{"activation": "swiglu", "init_std_qkv": 0.0561, "decay_shape": "linear"}
MLP neurons of a small language model. Each row is named by its layer, matrix (gate and up: input weights) and neuron, and shows model dimensions 202-297. Each number is 500 + 40 x the weight over its row's rms, rounded and kept within 0 to 999. Numbers have three digits each. A neuron's up and down rows have the sign that makes its largest values positive.
A block is one neuron, or neurons of one layer that tend to fire together. After each block is what it responds to, as a language model described it from the Wikipedia text at the highest values.

L3.gate138:473546450494561520492460517489448464567532536523509451513458496546504498579508501475440476463526460567523496440586507485559538515501497479523510465531475530581457482430459440473472506524493503512569577574520549554524454514576504494463535498459399495467466412499497532487508452523472506555
L3.up138:462484513491518552529534477468452513416514532527485450498516490570469454499547565568441515453453497520526449551502561410546528460519521452517537454460542453477529471537488515476536529454476480529507559433526509397502469531550488495465508466493507492477517426500461551501495450394461539493
L3.gate183:474456518458473459517460475526518480478546522609509452498442459517476483484492508625550540489512481513507538547478548484444602508499499521495474452476580525497442457505535541513433543456478510518472502532524538510517458477495353463553557483549427554562507528474524502519502467461532481537
L3.up183:530465498519466490548479493546529481484517528563510431478453499462489503503482447470490492553424468527446586549492511508508493473443524456441535462508469461475474433541525513526562474480520476536517567557444498552482566505457504516487548494495558494503503549501454543532509502488557530503
L3.gate245:513515511491546505465499566538493492572417461571481472510460507519533531446448465510515443468551563503461442462455559531443385541522518519491608520557559411487486550446552530506462461548521488440482519480477469530529549547472469505501552493546466457480472447540531458520470495482464434492
L3.up245:473435504482439503473499539454466534537607529511533499443456538541511515541524547633551398485443533489513577396492500515530499548491485457479441503489438477543450439491493548497520522477475518496504599483468485477566451517475496473486555428473488451498600473503459521492569463455512468479
L3.gate503:492539507468482512444394502573563473497487426490509474487483572500469481547518459551486565517488500475512499455495583473478515499518518490577513450491518478497458606512524496564520524422588436495551516410559548563488479500501513499506480484545468503446561584507469488523476493534532536522
L3.up503:478461458495556592516494494547499482508472524467571450506487531470546557475544529488517513509484585546472560466479542423479480491541479468549503457511517460563459531529507471533533477483536470518586551455514509530472454456536516553480522467526498497516533527458508456570503406543512480589
Responds to: Word-initial capital K

L3.gate80:505549513484516522465472524459500485490409528503509487516453497514468403435426548450469548456510522465461444561462496435465556549500448488494477452529426491486458518408494545464452454500520537449512481501511449506544544524513510429546494543437516468494502489455477498576545475531468563504
L3.up80:538466455454490503478488542513475563471523527573474512525484427524538408505483573455399522476485552474543522488517418487512481545544481461420543523458530542438491511480525551451465540440502516487490478525563447486413529475474468462533506510483488544477520480545423557532509533539482454463
L3.gate182:537474475418540486492478408509448494442586484585488471468526556452574615455535526540459425538486442520463506465463466445503490525484502509503515454537463499479528481494541471461449501497462536552559521413557586584531402522569482489526481499520490475469487528481472499517459425485539498449
L3.up182:534484521457541490484528473497444440450451518462434548484505472498460465422532501491529462576476517420526400518468487422460503536457510555473483462487499547537458553490494548525492499515518464528488559423558565467468470470513480468476502509445537534583429438576548438468528451527477510512
L3.gate234:511575488467491503546531430453433462512510470458487483460548557543497576460467503507492492534543501443554491558525539457489466486515492476492507516508495536470496537506509534499551497526508528486583462454561531540456478439528473477520520565527446485530499451492484554415552504472517527476
L3.up234:493553513513544473517468501464444543506405489482455540483452524538515516506473519522503501531555512468565499517502547530363494501542516491516490490441565528490511522454528504522575499573493540472546471443516518519524535514477482564518571514465552539549565473465527543443563508418564549466
L3.gate269:507536465516505491478496487524399500547440500479440504574535552406517474427487592494496514492490518471445550528554432499513519510513558549553543584474496483446463559495453529462477493508469588564512499456538483514501486550413496500451500482447485557498458585552494548474499495495529580499
L3.up269:515479494471505495470528545542490399484508474531512522556485483483460431468422447558531519467516515483441511529497481384436471537573543529526536530423513503498537476581463470474527518456508545532530484472555508528518537479532454494527497487512440596461538494543476547530471502554465509491
Responds to: Table header row start

L4.gate426:514533506513547525511422469535508501542444508543507510446505501550456546468549466544448510519463507521451462487463547505537487477530520454593456448533472569580457450478557506452470513509587536518402559472519549503434481558552513464589454519411550451544441482472555488568457456543485440480
L4.up426:515568456510477435554381486557552548517546501531513580520549480486496468447476493619580445555487505515459553453528494534580528494515531542504524584523519529519445424507426482527546475505513532494500512442559508539523449515529514446510511449463521444529549456462456547508482509556486478508
Responds to: Word-initial S / K

L3.gate63:511427503475487478514508426526540486526459485552450528488531506511413534507552507496464549473582487458521569544519519488492460514535539486500545480506515537476528477457487466470488482495544508547506524490544471444488461479491482508573506545534485438538464522519457513456547474582568558521
L3.up63:552457488497487485495497479503497530494525483510446466520487533499474482432569442541507503487509516578497457553514509496490539409485473491549442509523491476558480602559515510402505492544579449544513545536520527513517491511585462523484515509478516486467552450459471521556502563479566527533
L3.gate210:489427499476478441473515496582463478482530557566467515480483493547492479501528495490588545520475429420471513510538504517498460492484511523478471477530489535518440482560494434567576459513505499511505519595530580538497511495498469522519537561448502488522475489594467493512480499480532488505
L3.up210:529560483491497504519488411520518480408519506540432509480484482492606498510491498552480517609431523522521537522508500468490482465580514475442560492551469460484556512524541499581434485472480506544487461515518497512525484545481479558499536529557544535459464493435537511561533506483507586556
L3.gate279:504507501437411477447522477467518495384538580513501507529543535470459503464457563473525539469560517567533547548566512510470480487472469427496515450532511415565477479557473472522614492497543518505507446427466506601516528550507499481527484538501452474504556565585481466524462490561461460509
L3.up279:446502496555426536433469494393451487477554532469447486439522477492476511488547527515574520515496498512504504479437523552434498432511513479465546540485528463498429484554474460471482537516473417486549525499513516506538557547513467602534525556469578539501477513527462497482473508387434536527
L3.gate372:498524481477485445604551469511563403534517487520502517486460473523518526501511488520462598516541447497492534510493480506456502486561549464482458486515479498481504526592466446472507431502523448486529564488474514490527430538520511522507512524459503515407473477428426499524493496458489529539
L3.up372:491485450493394489426460507428510467520521452522426449461469433523488495514548469529502517482519524505458516539414538489563452485482449397555522517543483477497460472526517386456515467484509494537540489475444514510531515534484472497536458587457543528531510486498409480543451557477597549507
Responds to: Pre-year date tokens

L5.gate8:424489496439490501574451515564433443472509488574575494562430477499504446487450528450490533529498463546481452529508484535428532435491517522512508397498495476579541534492544526501512515513499514526420497507477524500527529541537529449462492493494497502503426479554544508560512548397487502456
L5.up8:535482506481493477507477512478559547530486517510502506467455539439449447467512508499487509550510504510541536467461509425508527414466477497521543484494491486505451539532517541486520499538484534535500511524506437530381567529511539477478507528482452496503453514510510529508519473526588535474
L5.gate148:508456575500515495501498477578492520514454543477456525530448442441563590439560554538418515459497534466482512534486519522626522528548536511525463547564503511492484480544503394502507489434572455487546522501498573487536514526572474431517492592472499514533519466513532542507516522471499464526
L5.up148:498536491466556484450515474543519551434499529442491456533532521443499529437541460546534445527539463547493435514491575547530500478492560523524527440512424542515495474483518526466479478428542442542476474517456495522476522499474475558468477529534499562542476469520474452585497461529479450515
L5.gate176:507508573434420453491526447540538496432485442566508497540521532489480565479456499502509494548537511489416478522550408541520487553471490491483452519509484504465497568445520435470464538493543536501553509416505500542514509561469542465482459554520491558473463516461486533511452507469488456504
L5.up176:493480499447562485518504524497498442430487516486513523542455511478482492506436511490468461497488534517522562561478514478552455469490520517465475506467493455523435494486484529535504510500498505442483551505580475472483509505523481451471536484527568470513437525547480487575518542521485541468
L5.gate192:483436500462510488576605505458414504475468535473401503410479471556515505527424526482536419506430491408546540493471492455526495496505539489438469493459432530539513470518556495474497507503515513484469500515504561513542476472497540507487411364472469488519520515500466488535492520433463504501
L5.up192:414494479442502534507478500528470498525543470520508565403530475525503489520432565491499486488538481580554472503592550531464452521428479538566453532459525535486521527466523495542520464504445523519539487429484482465489435479496553521520464514486499472610495474491494501569492533403493442518
L5.gate193:496551504487475517500585535449535439562521495546407439514466546530419537496470583501495521437445421537505467442518485484518467473530472543513555479420553474517498453449450530554490545551531545528593542561548514450512473507439436465476503516520522524540494495482466482526588481492526493457
L5.up193:498419471502469508529531514504529508573470490467524540494514497509518552533437377510504503515496490472522518463446515549499511456536559424486421533517505449605457528534498560488467483478539540470514530500439554440504531461467497522563492487467447513530422473532552498532448473554542508499
L5.gate201:505546465474465479492532522502376454447506561525505412465495484482482480539524544498537487494515491489444539443481489523410525498469483482467503501529483486481498485514491531456428476544512479484495580513465517455533583532550499463393572500430494523382426459476455494483485494583485494435
L5.up201:475530458531551470515539462505529533580572490520529503512494518448430493513467513444483549485466468564547479479476501601547487449534530431523468532532511543500515501487537492528523526538474514535487578522513461522564504530492549519454508515475483496492467432441480500478475427484523578500
L5.gate235:511469479458448443555490553551536489518503497580444518529492472476491448480536544421385514501520524497481520458504502466480539526475499516519470423441475482497556473433490499532514569509528471519429541498479496553512479521516545466512494495447535521405539480530511465498463485488474530573
L5.up235:458534491452453481542518448568526480522491490594550467518444486521438521488404533450475509525493489590487499410412498452430515479488500611519435448459485454497513472477519491544486597461497457522532462496461440566426471521511598452511466501564445541459456515502523462501507490566514465497
L5.gate239:513440553496433505501513502491433451513525545435540502551456498511527539506511509474486565477421431520481513480529533423508532484503564529461515449510533490510507481508503461475513521471575575493489476480531595471453510510461459439472520528514504533504500532461547481496515540526477529477
L5.up239:441567518472456508523509484493521494513469551558469477501494507531497517561456490498508455536461527529520463466565504450491513473483577559525505522536498455491570455410504506397491421478523503543541592547504500441512503494553446545458496562519473484435461498576461513471419545476598435418
L5.gate339:566449437454463493464547516539479529468460391526479498498514557525503561510437504422506577472509504421439535519516442511520430464487455521531499485498506450517557485495453436460513486506486499517495581504505525486539520616531465430530474541501461403558456398502472499555505491546489523467
L5.up339:523447533506487475548488491516540474540490492576429516446446463489552485564517467492495501502488439564502498502528497508487448493481488516536553501466480470541548431520451469453486571497541546546484503457518397386525447496541597540503520533539372491556526472463484502485477533426485515495
L5.gate404:441486461514477553400514566558559517520492603500466607460537417602469487554518550534503514462491498499478605485426536490544440498490501567523477524502460446545514517441576466497479542533538522536496570510477422489463531393547486526454495495508397496560505523500488521449465494446485449401
L5.up404:514472533421485501476536477565548534529468536518448531484489535522484456450530546451484468502488431458422438514489519569559581500506480449470496531537451470511501509457528484507510484442476495479530513517514424551549482494574518493514451511528490521471528504490587507443477519502462490414
L5.gate405:478521410483513527492489503515493480563444588538462473453477501531527509476431546573528502527559486523523470500430562534589507480494491532507545559462560472514487497461481507507418407521469518462491465533503513455411480578525527463535460601517498480486476508508462472492498461527457519496
L5.up405:505496512518494484523500505595486528527545465546414484446474490497487589491575547522445561476487435507429540566538490484401539554506529428559518463513480471510485485512469494457563522487558552535561513504483518571527526506525515509526468514560450475538455472474475489448511487466513516489
L5.gate415:510483439498516507479489440510547458493488510530518487496458481492394516518438381478418472540492484487493524507513480504435480500528495559472509512511482511534486509548488453510493526527504426463539528536477480522525407546432533464484482506526473508454486459527520577530520503482539461491
L5.up415:531500527517517403451506553457507424547460480495601465538481431457511551577558470496470530480495446519506507469503514416540536449512520510472468466521524508433472506558495476466467496453489475455451524487530492479450538556457546486580467494472521468558485484504455450513479483482545485570
L5.gate430:429486504553469477498486424591437484467465412543509386506486565568525441541452434508554446469462461404433420600491446496496418462520519534506440537600472578523511511517575532471457469433477563502561514502466502486508538491488512442503441447552545455526555485491464511519432510526553468476
L5.up430:462512470442505501484492486586553494477445476493498478463454473537431467529476516512552409565459520441448531528464504561504527504533607566513439527458427496494595411516507504464571494494521534503459527526433503508506420545576514528560489424519540478559479466528469543598471527457442495434
L5.gate452:539505497495597476510501545490521525535523460451539568564496485481517464534457480410549465481489559504524506513488516511551532536546549498533503464556455452533490463569439534511501518478599546466472506542525531516534537550421478446491579492503520508495444470496463436471429486498472528534
L5.up452:517517480443425523444440482507455482522522555447454514449484561527544503532476529527476510555441416563479465464503514491608461484479517547428458528470583488494561466418530563500484509511435540524543546410459509460487476551518526428475459517481481494478457521519524522478542526509557597503
L5.gate462:476470453517491485552500475534473475502528498545520517509459535499435461521524521496510449515482520543553480486538578520422560534479543479515510490469463488505508522551529531537463618501502521546488561532525481497428505521549584500449554484476550455478533473513519568474523506553530488469
L5.up462:496507495529550487456455502529538459459546527512491532489538470447484473567492488491493547523483584448528505399486454448526518535572532485410490460531507454511491532457479541560555585571532437520592563486506496490453559464500466423503491499473471485536474513524555521491516517472422496515
L5.gate500:467522462457560546504470467535500533506567453543536588498488522547521489581428552549531538514500540573492437513526518507478581575518542441497500515534476474580478498456478477499545515460449526496518416480459535464494461564490510585495492528457510506523444445469481511457508523527484503485
L5.up500:500526477463575546541531511486583603481476459540560444502465407437462525528527490421498446540558554490507549463443504476513585512469575494491455443513475533536529472441493599521488521465511461458547459522469572511536464451429547538484507502518484505527504450489504453443479494476496517473
Responds to: Split-off name initial R

L4.gate187:500499481526475518515590545505515549420516523590495546497491527589449498426491514487496493499457443443492549480482506545593454445451472438535518487463473471529563478563455491490494442546502476490492478507545536513439559387483504494498457513503494574542502523542465499510450449548499391469
L4.up187:544442535571475475576543513545468549510434494514480476507515487508452516520517497546506485442509428420499532495531473509500486465448478513485539459511506469468454510515459509523538493563502601501505460485618478425445581476466429530459535506419498472509480539524446502596459541513517527465
Responds to: Year-range dash

L5.gate11:466450487490485493449529473501487554471520464484455473500412472505420535489497516459432532535394470487516529510565520512484456464484394449553550496494520570505437475432593512491555386513518527536523517557486454530523445494483515536537521499538546479505506619437517438561498355459464478452
L5.up11:461502551451491459455481515527416451488521501584429525465450498471507493531527535467490491477518435441461468581468525483479446458462497472453454541415544437450497462453455504460489502469436468473489563496424489444517554499554510502536552540492490534423491470507454462576477481503583472463
L5.gate32:455504471466525468492523478526521499464483449440501518529470400486561539555484533482500535488512554579478439466558528520505467561492573474482476450400464520441537497495568458526541449464457485468533515528440496528567494438561530478417494546509565502506566484477513497529475483527512482522
L5.up32:495424537540429452499486501509487526484475546466472433507503534561501468542466562574493485500484433490400500504474497490514454507533583481455546454546558479520553537474530495573528510489489455545381520534502436565537489542423509495542497514576542423503451486475504491510551508482554535455
L5.gate48:458413499460506458537532455445525472533472499493449472539469521481491509524574494531433497511445446489522471439494537593475454518519510489481469431523469432500423567522555502409491502479541441481500533491583493546583439451460456479512497455413470533551515472482490484459525439463534576508
L5.up48:471450475538512589449524487480523507525519473508501517476546514475476515445569480447495522442444495502482505479578539447486498519405531507481530545506513466509489555484454485461521538495469560493487499523569515524511450518540494422439497567521434525534502496565486516498441442556498570469
L5.gate87:469432463486539449488510535518509540524546482512443500474442516469461532495443488552469525498537491482492445469492457524553548439524489532540470531550537491522535532458507524427428511513528552477491592535506540505495526475481516498506462497479476484483449449534472502517479494536475438525
L5.up87:510454507508491520500547515479480496435523451490411546478474562521503572537518541618478491500509499486485430557440515527506518540490452519414491472456484479506493527512458493448501434483431540481553545496550528505498464485529504485496529486543542444504429509548493508511412519491395484548
L5.gate139:501484502465436533523494513551475441546428506463440441501528521554497526516542486539424569450511553512461509412520495487531533506499485514506472502530492497495423515505481434391468416589591535458574550549394533533526465491555531490518517506448478515513490502456459473554501590495511518478
L5.up139:502535531489511524587519508557517549540497460581379438470453489472473546551541487569457523471457487465610479440469564471484528507482491485454452480487495526505517515471477434476468462441560493484495520467532521525549539454509510548448520581493543485530512424533479455471498425492445543483
L5.gate199:561416537476428492436474483511517449538502627516528482501469481512543571452481530509439477509430478535517505476508507514515520448526462474504522489519560484536502509506520453474509439549508428452502483465522538460523565583454461533572494474538506518471516491539449568512497498469520493496
L5.up199:433495437467503566461501494552498529483490443489498425484481464571469454546593573444497472465480551402525500479533502456516516398481531456505493493462489500555463587514485521492481529496528523504457457429506535511543591560522529473462475510509474484477486517506484585636547483458571477439
L5.gate222:525487535467455499479486497509526589470487514504491493507533519486578488513528557463391443475502475473553569487474494489549560415572483511542523527433536552466523519440516414495519543490484455476519535478474517526525454474540524416443469540445442529514467421499464509528543606553555571496
L5.up222:515481444524460496396497542460511497471534466503455494526493444455457564528439549529516483532509572464440490522532537456416558469511530502475480484484491400539506498507494500575571425481445542507418463485548482484583500519525472590487514499503512466506513379484477549520498506429571547564
L5.gate231:514503522485522507446481522479554480520487527619528531532543462525582533440530509500472468380522560528492517546519494458521533491550527467511546458540580549469594555541550448533491466514549503522449523491590522465445485493507495521515517552497441501497504487463431440475534458488464589424
L5.up231:570519482522457543447502406505426490542472489596517484581498450541492460476587504452472480567488514522548536496536516478514515533494490441496407441568450590472495489476519435542495426487539457477511480511604576560450483511508405496473509512456500525469458532522495476526501502535484471509
L5.gate276:452572533497551535521600396467489546452487541499490515478486550402500519498542465481381519476532519507478452524493482481437476508474485487451554490439507461455523456486470451456492510478493509511499471513441554564520528397540526470532468483462470536475476485550540442506423456476565448531
L5.up276:574510544444528510535445397481453574471551415488501484426507512452546485489474527459488508448426575473507485470464549513537521539415517517448523466470495504442508458540501520488517485500462542463536524464494532511532425455572449421520492484506544509470431497438403427569455480525466499506
L5.gate279:489504507468494473567529479572565516495529446548485465514492483444531531481511541533460534544456499504444496530383436581432491554467528490496509439556473535455497557463557533521516532510536475500547533486454479457521433516527443538580453533459465531558475543446517518505446525512449529526
L5.up279:491533514490516468530528517518552433469508471533440460498531513508487515521507539519460491523486443455509486502461548478500495505479494557515542554488459520467516512507518540449455562495502513558555576504490528442493548524479477517502487436443520556500471499512554529533495551493495483560
L5.gate335:453536523521451504490506568543556506509483493561438504552496534496516487494519427504436595480569490544490458507438509467447513488441476575485516426495521489508494528546520512495460500559489494485569517548434505537524544527538527518478499463515496522529539479492476485465537494546470514629
L5.up335:458562461529614483515434531489491509496482525544445514478470486533450505529510415500481564510542495472495493431468471430497466549426514505443460436586435533464550520484557499526480600502457427501432517446542544512477544532515433499493531534458507512538492469529482483460522445467515549577
L5.gate389:522476483507593447476475542504454556531498490491491487581543498541512513578496525482480573528563534552541532507450506456485477482585440423481527438537434391537482496526489448537521432453491551535523487549520475490487489477506464460553529571543481543523489530536452490500472451425491462564
L5.up389:544469528562477465538498467476476497475453502470523513575432436535494507507461486441475556499476619503527409470497505555570418481402455491467526513532501528499573526486494442545479459484501451495540470488489486533439478437526481550532526554497485488461446481498555461476484477498551536541
L5.gate465:494435486530483480591473484546552525537555482516497455491464501461467542527561428502481577433536531456564487471460489502499528413431409506414491527459473517553454514466519502447513456488492505422455450550549528555465441517476492520453415552463480492474461507464491527503454430445487472499
L5.up465:513518423434517515496532479528547579474562410458546448486427503467456571519512516541518534441469580490553481486440477355537469509509473552505433515561471530546532454507477507497466477469490531519531494418442459592495419547515560509470460504560474480485438436500495471547429405485474460540
L5.gate487:514443471479478539521524471531526476536540517483478474480475499488505569517558493464423535484551520464569514451499578472443457532522464522499437479413444447460489517415495514485464496469525479517522512553485530490512486441565471496503479511426507498485496473594474553477472486445494574532
L5.up487:521436462451533499475469515473497492519525478531470482514480494445586451508521573500493485429536527423462525513501563480524522526529517468526444432504424513471440494507513417506487476467567530462492532484573441522513515478594436540524472491483570506496477505508446520441499534560482600585
L5.gate492:491496510514489493537484459522495602478536502489438457465493469497462560506528480479435503497550588562529472496580519481455467552556526487454479420466471462512479504479446484461494466469494481463514532506493525397508509577513474533489502538455539541479520480483527546529536506427427545568
L5.up492:556455468552488501490475451508413492509534428516466437543463448462523502537494571463510474442516443500471552488462509463502522506499516503532502477531514470527521480529520455487452435486453533450569556427558423499472562503446460484498500511465564537450552511507510461527491486513446576509
L5.gate496:503465529560475491508419516574495507577492486493494481466526494573508504471469507518533434474535470493481442525514487565484516487469477453529531500514558559537462578418488485495498462476522490498419419496552459457553483455531447569534449563443504549534515489504486478466449540559473510488
L5.up496:555493508455462475442490475506489572550457530485463516480480524437500530513524475481458523476536513481427452538511598479550461472571422514514486513462527490518522554510448540514461504553452456480535439516563452540503453496521538568472491515477439489524471427454547463513515535450528509501
Responds to: Before a year

L4.gate462:515426525489475483511559500445522494547478482527473480497466444522477486509517491576498572507477576505479555459518493480457446499529471522489474496524523525473512510568480435438531486476550497488544507491494482503538486558496455508484516589406599449469515461448494515530517516517574480477
L4.up462:504491516482489591456515519506532486497516486487510506494541465537495417521541614478455519453478507520476478539437536511522435503493571547441480501499509455481550482581509495447438463422513511477516439496502503399539469493525499475477500548423566562518490525503494536565414461418530517495
Responds to: Before a number